Weights of a small GPT-style language model, trained from scratch on English Wikipedia: 67.7M parameters, 7105 steps.
MLP neurons of a small language model. Each row is named by its layer, matrix (down: output weights) and neuron, and shows model dimensions 186-313. Each number is 50 + 10 x the weight over its row's rms, rounded and kept within 0 to 99. A neuron's up and down rows have the sign that makes its largest values positive.
A block is one neuron, or neurons of one layer that tend to fire together. After each block is what it responds to, as a language model described it from the Wikipedia text at the highest values.

L2.down46:59 64 45 44 47 48 40 35 46 38 51 64 39 55 54 49 48 46 75 59 33 34 47 45 60 57 36 46 41 52 59 60 55 54 36 47 47 54 52 53 34 39 52 52 48 46 43 43 47 35 61 65 44 52 41 56 73 55 66 43 48 69 56 38 46 51 50 57 44 49 58 67 47 49 57 52 50 62 51 60 35 53 47 64 36 41 75 43 50 59 53 60 34 55 73 40 69 47 59 54 59 38 55 66 63 53 38 54 43 49 43 37 52 48 73 60 39 42 68 52 53 36 49 44 53 27 59 44
L2.down86:52 42 50 49 57 48 56 55 59 48 53 37 51 36 51 42 42 56 45 54 56 37 42 57 55 61 59 45 60 47 44 63 43 53 59 51 34 49 59 50 52 33 52 58 48 48 58 29 52 43 53 39 58 65 64 55 60 46 44 56 41 47 62 44 36 43 46 69 37 41 64 86 57 39 63 50 38 59 43 49 41 72 44 54 58 61 45 54 57 41 37 43 64 48 51 52 47 36 49 62 38 45 50 46 69 54 57 47 48 41 44 36 36 62 56 42 43 42 53 58 55 51 57 52 62 55 46 55
L2.down109:42 48 49 33 66 53 64 47 50 61 53 49 37 40 36 51 52 62 32 54 51 55 48 53 56 71 41 42 65 38 38 48 50 47 43 47 50 39 48 55 54 27 37 50 52 45 61 46 57 62 67 48 45 63 55 62 55 49 62 48 42 48 44 48 48 41 67 47 52 51 52 60 44 51 55 45 47 54 56 56 54 43 60 63 62 66 58 39 56 38 33 60 60 47 52 67 61 44 59 62 53 39 45 44 70 53 55 38 61 49 50 39 58 40 40 51 45 62 62 59 51 57 54 46 52 47 64 49
L2.down128:44 64 54 61 50 46 35 61 33 61 59 50 44 51 59 44 38 56 63 62 56 40 46 62 57 66 40 51 45 44 60 58 39 57 27 57 49 36 51 61 61 40 50 56 51 61 55 47 55 50 67 54 44 61 55 68 33 51 64 57 41 54 43 43 34 47 60 65 47 53 42 78 70 44 52 66 40 57 61 46 45 42 62 38 41 60 68 31 48 41 46 59 40 58 68 55 40 71 61 62 52 49 54 51 46 65 44 51 70 61 48 32 44 44 55 45 59 37 38 68 51 43 27 50 42 44 57 59
L2.down134:37 51 61 47 51 55 37 46 44 55 51 51 53 39 36 57 54 44 47 61 47 49 55 49 46 73 37 54 55 51 53 44 56 51 29 61 66 30 55 47 43 47 34 47 36 69 50 52 59 63 60 44 49 50 42 56 36 55 33 52 57 47 29 48 65 31 41 54 42 44 44 73 53 59 46 50 60 55 68 38 54 42 59 58 67 84 57 43 54 39 62 55 43 39 49 43 45 43 45 35 56 47 44 35 70 45 47 58 63 40 44 50 41 49 44 60 65 55 54 56 49 69 58 60 40 41 41 62
L2.down369:44 49 53 51 44 50 41 47 49 60 65 55 55 49 56 57 52 43 54 64 64 27 36 63 49 56 39 62 47 43 55 61 55 56 40 65 50 54 53 46 65 46 49 73 32 48 44 56 57 48 63 56 37 54 35 66 40 39 68 42 54 50 65 60 40 64 68 57 64 55 78 75 57 52 53 58 46 66 48 50 49 31 53 69 41 75 69 39 50 43 36 61 50 45 67 42 41 50 63 55 37 52 47 51 40 62 48 32 44 48 54 40 64 52 59 63 63 54 53 57 49 47 48 61 49 60 48 60
L2.down1020:62 45 52 41 49 48 56 45 56 50 43 31 40 38 51 65 70 44 50 79 55 41 62 54 45 57 58 57 52 34 50 31 60 43 57 35 31 38 66 55 60 55 37 44 53 53 57 40 43 49 63 50 52 56 46 59 54 44 54 46 51 36 43 37 44 35 52 41 65 41 65 49 29 59 48 54 54 41 64 55 61 49 55 54 53 43 46 61 62 51 40 52 66 50 49 52 51 54 47 44 30 52 53 51 59 44 38 46 58 31 34 48 54 48 50 58 64 53 45 57 60 61 48 53 38 49 75 53
L2.down1247:33 48 56 49 39 54 55 48 65 36 52 62 63 62 38 49 43 41 63 48 39 45 47 35 48 36 54 32 59 47 55 62 23 52 45 55 70 66 55 56 70 38 60 55 44 39 52 56 31 61 45 51 59 50 32 34 50 51 45 54 58 51 69 62 55 30 50 70 46 56 65 42 59 59 42 53 42 55 45 37 43 29 52 54 53 71 40 58 48 47 52 65 47 44 61 47 41 40 62 38 50 49 44 57 58 62 47 58 46 54 41 36 34 43 55 74 53 52 75 48 57 53 46 53 60 43 59 48
Sentence-opening discourse connectives. Connective words that open a new sentence or clause and link it to prior text, such as According (to), Due (to), During, However, although, because, followed (by).

L13.down210:47 54 37 46 49 61 55 48 45 49 35 43 50 52 48 52 52 59 66 62 72 54 59 59 47 60 50 40 57 50 61 62 63 56 43 43 51 39 36 49 48 34 49 40 50 40 47 48 56 62 62 56 62 53 60 57 53 72 60 52 51 51 54 40 30 65 43 54 56 51 44 49 27 41 46 44 48 64 73 52 36 47 57 49 42 26 32 75 50 56 49 56 44 48 47 69 69 36 53 55 41 48 45 45 70 55 32 52 51 54 54 43 41 51 57 50 49 56 28 60 41 41 61 49 41 22 51 54
L13.down356:40 51 53 53 38 32 49 47 53 57 38 40 62 49 42 55 38 37 54 54 45 71 72 45 51 53 62 44 40 51 46 37 48 48 49 41 64 53 39 40 51 56 52 46 37 32 50 38 65 24 50 54 47 48 92 65 47 64 70 50 58 67 31 62 57 52 55 54 55 43 50 46 48 49 50 57 59 49 36 65 59 54 35 75 50 67 45 52 47 51 54 57 33 74 58 58 51 36 44 46 38 63 54 47 48 51 55 51 46 55 41 78 48 64 54 61 44 60 38 62 48 53 52 54 62 58 55 60
L13.down426:57 50 41 62 47 45 51 40 73 40 48 30 56 53 59 55 40 45 47 55 63 58 34 54 66 65 57 58 49 57 30 67 53 41 47 49 57 46 58 65 49 45 45 45 34 51 40 46 48 58 59 41 46 48 42 51 43 42 48 61 23 43 56 44 58 73 51 53 58 47 50 67 26 67 46 55 48 46 55 45 31 38 72 67 39 55 44 59 49 53 57 56 41 55 52 63 69 43 66 46 66 57 42 72 40 62 49 54 61 78 52 70 46 58 35 51 43 49 62 69 49 63 51 42 58 59 44 53
L13.down508:57 48 64 45 48 65 47 37 67 33 43 60 55 36 48 52 51 35 59 42 55 59 50 41 64 67 44 54 56 47 57 55 43 37 58 56 53 37 27 48 43 49 46 51 48 53 42 42 51 35 54 42 51 51 55 47 44 44 68 49 47 44 51 37 45 56 49 37 48 55 40 51 51 53 65 63 50 51 37 56 47 42 37 51 59 54 44 37 48 53 55 56 67 52 67 60 33 56 65 37 39 54 38 35 46 38 52 47 45 49 44 93 47 57 34 51 53 62 50 60 46 46 32 40 53 50 41 49
L13.down524:51 48 58 61 53 52 55 32 39 55 53 60 62 40 45 53 45 51 44 37 50 51 67 45 47 57 51 45 51 45 31 55 82 70 56 44 50 42 38 63 73 61 56 42 57 54 57 50 46 48 59 48 60 58 51 43 55 51 57 44 39 31 35 49 52 50 42 55 55 34 51 54 45 41 63 55 52 30 54 45 36 44 50 39 62 55 44 60 41 30 49 54 48 60 51 66 51 42 51 50 50 56 62 54 44 51 58 51 48 52 43 50 30 44 65 47 45 72 34 61 49 45 44 53 49 51 31 58
L13.down679:46 79 36 63 42 40 48 53 48 42 46 46 60 45 50 55 40 58 43 67 64 45 45 49 58 54 42 53 44 47 44 36 40 52 50 39 65 28 36 47 50 33 57 55 63 40 44 44 50 47 45 56 38 51 56 57 40 29 40 54 40 63 58 59 65 62 60 54 50 46 36 59 44 44 46 54 53 36 55 53 45 49 59 46 58 62 46 48 55 39 41 54 51 68 50 90 42 46 73 67 43 60 58 54 29 54 59 62 56 45 55 42 52 51 51 46 63 63 77 67 81 51 66 46 53 61 38 58
L13.down895:48 49 46 32 39 46 65 53 65 26 51 66 42 63 50 54 53 35 39 50 71 57 46 43 53 44 46 50 51 39 57 53 67 39 37 59 65 55 47 54 54 56 29 61 55 45 43 58 53 56 42 55 50 58 50 52 60 45 38 49 41 66 62 66 75 34 51 53 39 51 50 61 46 64 35 45 40 54 47 46 44 52 56 59 48 58 54 51 43 38 49 34 58 59 49 67 63 38 53 37 39 43 49 64 58 51 42 57 44 46 47 75 35 29 54 55 41 48 49 59 50 55 43 49 54 55 56 36
L13.down1058:36 29 53 44 45 61 41 44 54 49 59 27 42 55 52 55 58 51 46 57 69 72 60 43 42 48 57 54 40 55 52 66 47 40 50 53 57 41 52 53 52 59 45 42 55 41 44 55 47 47 45 53 54 55 33 61 38 47 48 42 52 40 58 57 41 47 43 63 38 59 34 58 39 43 47 42 59 47 33 54 51 47 49 70 43 65 59 73 34 56 54 57 55 69 53 36 45 43 48 39 57 51 49 51 48 56 61 40 44 48 44 83 31 49 56 61 49 49 60 50 54 55 32 56 62 38 46 64
Introductory phrase end. Last word of a sentence-opening adverbial phrase, just before the comma and main clause, e.g. In 2008, At 2080 ft above sea level, In this layout.

L7.down872:46 59 53 33 42 51 51 70 68 38 40 50 33 66 47 38 63 44 41 50 44 57 48 44 50 45 39 42 30 55 56 54 28 65 64 32 45 42 36 47 42 50 45 60 44 48 28 55 70 46 32 40 41 58 56 67 37 59 52 41 28 35 50 54 62 51 19 48 53 44 52 47 46 56 65 36 60 42 68 53 55 36 57 51 48 54 42 34 49 58 62 50 48 45 57 60 34 59 42 35 52 26 47 45 55 45 38 49 39 68 61 75 57 48 53 48 59 45 47 30 63 27 37 41 48 44 50 44
Mid-word fragments, War. Fires on word pieces inside names and uncommon words (deFor-est, D-rom-ore, congr-at-ulates, Sab-at-ino), and on War in World War or War Department.

L7.down672:43 63 46 57 50 48 30 63 43 66 45 64 64 53 63 55 64 48 49 64 53 49 44 46 43 53 41 49 46 45 50 67 33 47 53 47 44 65 37 51 48 48 33 58 31 55 50 53 76 53 64 50 45 47 39 57 38 63 45 50 56 52 54 38 65 35 63 63 60 68 56 60 63 51 44 55 47 51 50 43 42 47 31 59 61 73 31 64 41 55 58 65 55 44 56 47 35 42 52 63 45 42 51 48 42 48 50 61 51 34 43 44 45 39 51 63 44 59 52 39 53 46 46 40 42 57 55 40
Fixed-phrase connective heads. Head words of multiword prepositional or connective phrases that demand a following preposition, such as due (to), based (on), in order (to), as a result (of), compared (to).

L2.down34:57 43 43 60 58 29 51 49 40 38 48 53 46 50 45 41 45 42 46 51 59 41 40 69 38 57 48 44 48 47 59 70 32 54 69 47 42 35 50 45 59 31 46 51 57 49 48 31 32 58 51 46 32 53 58 62 23 55 48 53 33 68 31 66 50 46 53 44 38 54 31 45 54 47 46 52 58 50 55 40 59 71 38 27 43 43 70 50 71 44 48 45 41 48 52 61 48 51 42 55 51 40 55 67 55 40 53 54 33 49 34 62 57 34 57 48 63 55 58 58 43 50 51 67 32 45 53 36
L2.down75:46 60 33 56 48 58 51 41 60 47 52 57 50 60 35 48 42 55 51 45 40 46 39 50 39 49 45 56 44 72 62 46 35 64 26 51 46 46 48 46 50 30 46 47 42 62 50 50 56 54 43 43 47 38 50 44 58 39 64 57 56 54 28 78 53 45 48 48 29 63 38 55 55 42 49 43 54 57 42 58 62 48 49 63 60 52 67 48 44 48 36 53 42 56 41 63 63 49 44 43 60 45 43 62 52 38 41 47 61 58 57 51 57 49 51 62 57 50 53 44 45 53 55 36 67 60 52 38
L2.down184:35 57 54 50 58 51 51 56 62 65 38 54 47 51 50 42 52 56 49 46 51 58 53 40 46 36 46 46 45 41 54 84 53 54 39 50 53 64 42 69 60 56 59 54 33 15 49 52 26 61 64 55 52 44 29 42 49 40 41 47 60 35 50 55 69 52 56 46 38 63 55 42 49 47 63 28 61 39 54 39 52 48 53 61 48 35 42 46 56 55 60 55 60 44 60 47 68 47 46 69 49 54 62 50 58 43 40 62 42 47 38 36 54 40 38 40 52 46 44 60 53 52 46 48 66 43 60 54
L2.down538:47 54 53 77 46 71 76 40 63 62 62 47 35 44 31 44 50 55 51 57 52 51 60 60 51 32 41 42 31 53 52 48 64 61 49 51 61 37 40 45 53 41 45 50 54 61 61 42 55 40 49 18 39 56 59 65 43 51 42 40 55 36 74 55 60 47 50 50 38 42 35 42 50 54 60 40 51 53 53 37 55 48 59 67 41 52 40 39 51 59 64 54 54 50 44 47 51 30 54 42 57 46 69 56 56 45 57 58 46 57 26 64 42 36 54 54 63 52 68 46 50 42 42 61 39 57 56 58
L2.down599:44 46 42 64 62 48 44 42 59 48 55 50 53 64 45 41 67 56 47 49 24 59 36 43 38 55 41 48 43 54 52 68 50 47 49 40 46 41 54 42 54 29 43 31 43 54 43 54 51 64 37 51 57 49 41 28 34 67 41 40 55 61 42 53 57 48 44 51 41 50 42 58 55 54 43 50 51 57 53 59 56 46 40 69 48 63 39 44 48 51 50 43 55 45 48 69 53 66 32 55 36 52 37 40 43 40 45 47 43 45 25 49 58 43 54 43 50 45 55 46 40 29 62 66 50 46 51 58
L2.down638:42 63 51 57 59 46 61 57 70 68 50 53 44 45 45 60 26 48 53 56 53 72 32 57 56 43 48 72 34 53 41 77 54 39 55 29 53 53 59 37 50 50 52 42 36 57 54 47 61 50 61 50 31 63 55 64 31 33 46 35 52 44 45 39 50 40 38 48 63 48 49 61 56 44 52 56 36 32 59 42 49 43 47 44 62 34 50 48 54 59 59 48 34 49 37 40 43 45 59 48 52 30 47 59 47 53 61 60 48 58 35 58 54 48 43 50 44 59 49 47 42 54 62 50 52 39 53 56
L2.down723:48 63 39 48 57 62 65 66 60 40 37 40 31 37 24 38 52 62 53 66 62 50 56 56 44 61 35 34 47 55 53 61 56 43 68 34 41 58 47 56 58 49 45 59 26 51 50 46 48 57 49 38 35 65 43 42 46 39 46 48 53 27 54 49 56 49 49 59 48 58 54 49 21 48 41 25 39 43 65 54 47 46 47 43 58 42 34 46 55 58 60 45 55 56 50 63 47 55 49 63 49 56 51 47 41 50 39 48 45 39 34 78 57 41 59 52 49 57 38 44 45 49 50 44 69 27 57 61
L2.down996:62 37 57 46 58 60 55 39 67 52 41 42 42 46 49 56 43 40 60 51 39 53 64 50 42 53 31 58 51 60 57 37 41 67 53 36 46 60 52 57 45 60 58 23 43 30 68 48 55 73 63 55 48 55 28 50 49 65 64 55 53 55 65 49 57 40 61 37 69 45 42 49 44 42 51 62 63 47 58 41 51 54 32 74 68 51 47 54 63 37 48 43 56 67 47 58 50 52 51 57 41 46 67 59 53 52 48 58 46 58 40 33 45 53 45 65 47 30 48 56 54 51 62 52 31 50 51 47
War and military terms. Mainly the word war, especially in "the war" or named wars like Civil War, plus Navy, armed, missile, fleet and loosely Railroad or Bronze in tables.

L7.down932:59 54 50 54 39 60 62 49 37 65 45 55 44 58 59 23 60 60 44 50 68 45 34 43 46 39 54 45 54 27 58 48 46 46 46 58 56 54 26 43 34 49 63 52 51 62 49 48 41 42 50 58 45 61 51 49 49 42 46 56 43 58 42 33 58 67 48 60 29 43 63 54 61 49 53 55 45 65 55 54 42 42 54 39 46 43 49 51 51 57 51 44 57 56 48 59 39 55 44 52 48 64 48 52 46 30 48 41 52 44 33 50 54 48 43 48 52 40 58 61 64 51 57 53 25 38 37 57
Biographical status words. Words stating a person's life events or status, mainly born (often in parentheses), died, married, killed, imprisoned, vaccinated, plus "of" in "As of" and "people of".

L2.down320:40 49 36 58 73 60 58 47 67 45 52 51 36 62 52 54 52 52 56 49 46 47 34 54 58 43 25 58 42 72 46 51 61 37 57 44 37 59 54 53 42 57 50 56 45 37 47 57 47 42 61 59 52 40 55 44 70 50 59 48 45 71 46 39 40 63 57 52 26 32 80 52 22 66 37 53 60 42 41 48 42 51 41 64 44 70 58 51 51 37 52 59 51 48 59 59 43 52 56 48 66 34 32 37 62 40 47 52 50 63 46 40 60 51 45 78 55 61 44 54 46 43 45 39 49 46 46 47
L2.down325:54 55 38 57 49 60 66 43 63 69 55 50 43 71 62 27 71 59 54 36 42 66 48 46 74 44 42 64 58 44 38 34 48 51 69 41 54 62 43 63 59 50 48 59 48 36 55 57 52 51 64 54 38 34 60 51 60 42 57 48 63 49 40 43 48 46 51 56 35 70 72 22 61 54 55 53 50 47 51 36 57 50 49 65 49 58 49 56 64 46 57 73 59 50 59 61 35 45 57 37 68 34 40 56 55 52 47 54 32 46 50 45 36 36 17 54 45 56 57 52 57 63 66 36 61 51 52 51
L2.down497:44 47 50 63 43 34 62 61 52 61 58 48 55 58 60 51 46 48 55 44 60 47 48 61 45 48 30 51 46 49 57 34 44 42 43 48 48 40 51 56 34 68 60 65 53 46 46 55 64 42 37 62 40 45 46 58 36 39 50 51 60 67 45 53 40 49 36 42 54 40 67 57 46 63 48 48 37 54 47 58 51 60 59 58 50 56 51 37 43 48 43 67 48 51 61 44 46 61 53 44 32 53 53 45 40 65 51 56 50 69 58 45 56 63 29 68 47 44 36 47 72 40 70 54 48 49 42 55
L2.down611:41 59 63 64 32 51 50 34 57 52 56 47 53 65 43 37 63 59 44 40 41 64 40 55 54 21 56 49 32 70 57 54 34 52 73 60 62 53 60 58 50 50 49 46 48 53 57 62 44 34 32 42 55 40 50 68 38 48 39 51 45 43 40 50 48 45 47 50 42 58 46 60 63 62 32 61 42 38 40 39 53 39 39 72 43 58 49 48 46 57 38 58 52 40 42 62 58 54 28 32 70 40 54 53 44 55 36 52 51 67 46 68 57 43 54 52 43 48 72 56 56 46 51 50 56 47 31 55
L2.down675:48 52 58 57 45 29 75 49 61 54 57 31 47 75 39 66 58 48 53 53 43 59 41 46 69 45 55 68 39 63 45 57 39 47 25 33 47 43 43 42 57 44 49 61 53 55 49 68 57 33 46 71 48 38 49 53 52 49 57 48 46 59 81 39 60 55 57 53 68 40 48 40 52 59 31 46 57 47 45 38 54 51 54 67 46 55 53 60 50 59 43 75 43 52 56 60 52 49 46 45 54 41 63 53 42 69 49 33 46 62 39 49 44 51 34 33 82 50 40 41 53 41 40 49 24 43 54 56
L2.down743:56 59 62 58 42 39 72 42 47 55 40 57 54 62 49 49 42 51 63 46 42 53 44 34 61 50 54 38 37 53 57 60 44 66 27 57 58 40 49 56 50 65 53 56 54 58 32 61 32 55 38 68 30 45 54 56 56 43 71 47 52 44 53 31 41 51 54 56 51 53 44 46 64 46 41 53 59 66 23 46 55 37 57 71 35 80 65 53 42 54 40 65 49 46 47 55 54 51 38 39 58 48 49 49 52 66 49 54 47 63 45 38 47 50 60 39 49 63 56 43 44 49 60 72 45 59 45 59
L2.down803:54 65 73 50 54 43 56 64 50 44 66 35 41 49 55 65 36 59 55 55 52 57 53 83 63 37 43 51 37 47 52 71 61 39 53 71 44 61 40 41 47 40 39 56 51 62 41 43 61 37 44 45 53 68 52 56 46 44 50 45 49 45 62 44 61 64 41 54 42 43 53 35 66 56 53 53 39 55 53 49 68 56 51 64 52 57 40 32 42 51 46 72 60 44 44 68 50 52 54 41 40 56 47 40 36 47 50 40 72 60 62 46 45 47 65 33 43 44 60 54 57 64 49 44 67 51 55 57
L2.down1217:45 56 63 74 38 51 45 52 56 55 60 29 55 47 58 43 55 48 43 52 69 42 52 40 58 55 56 47 46 54 69 45 28 61 46 42 44 53 54 67 63 46 56 42 55 45 59 41 32 40 59 48 46 48 55 52 29 42 58 43 52 48 28 47 40 60 38 60 51 57 74 40 55 71 46 39 52 53 66 60 51 57 36 55 48 69 50 51 47 51 50 62 34 35 67 61 73 62 64 41 49 57 56 40 40 61 51 59 40 68 54 34 58 53 45 50 53 39 48 50 43 57 49 55 30 59 43 55
Marriage and kinship words. Words about marriage, family and social categories in biographies and census text, especially married, plus wife, daughter, women, children; sometimes founded or opened.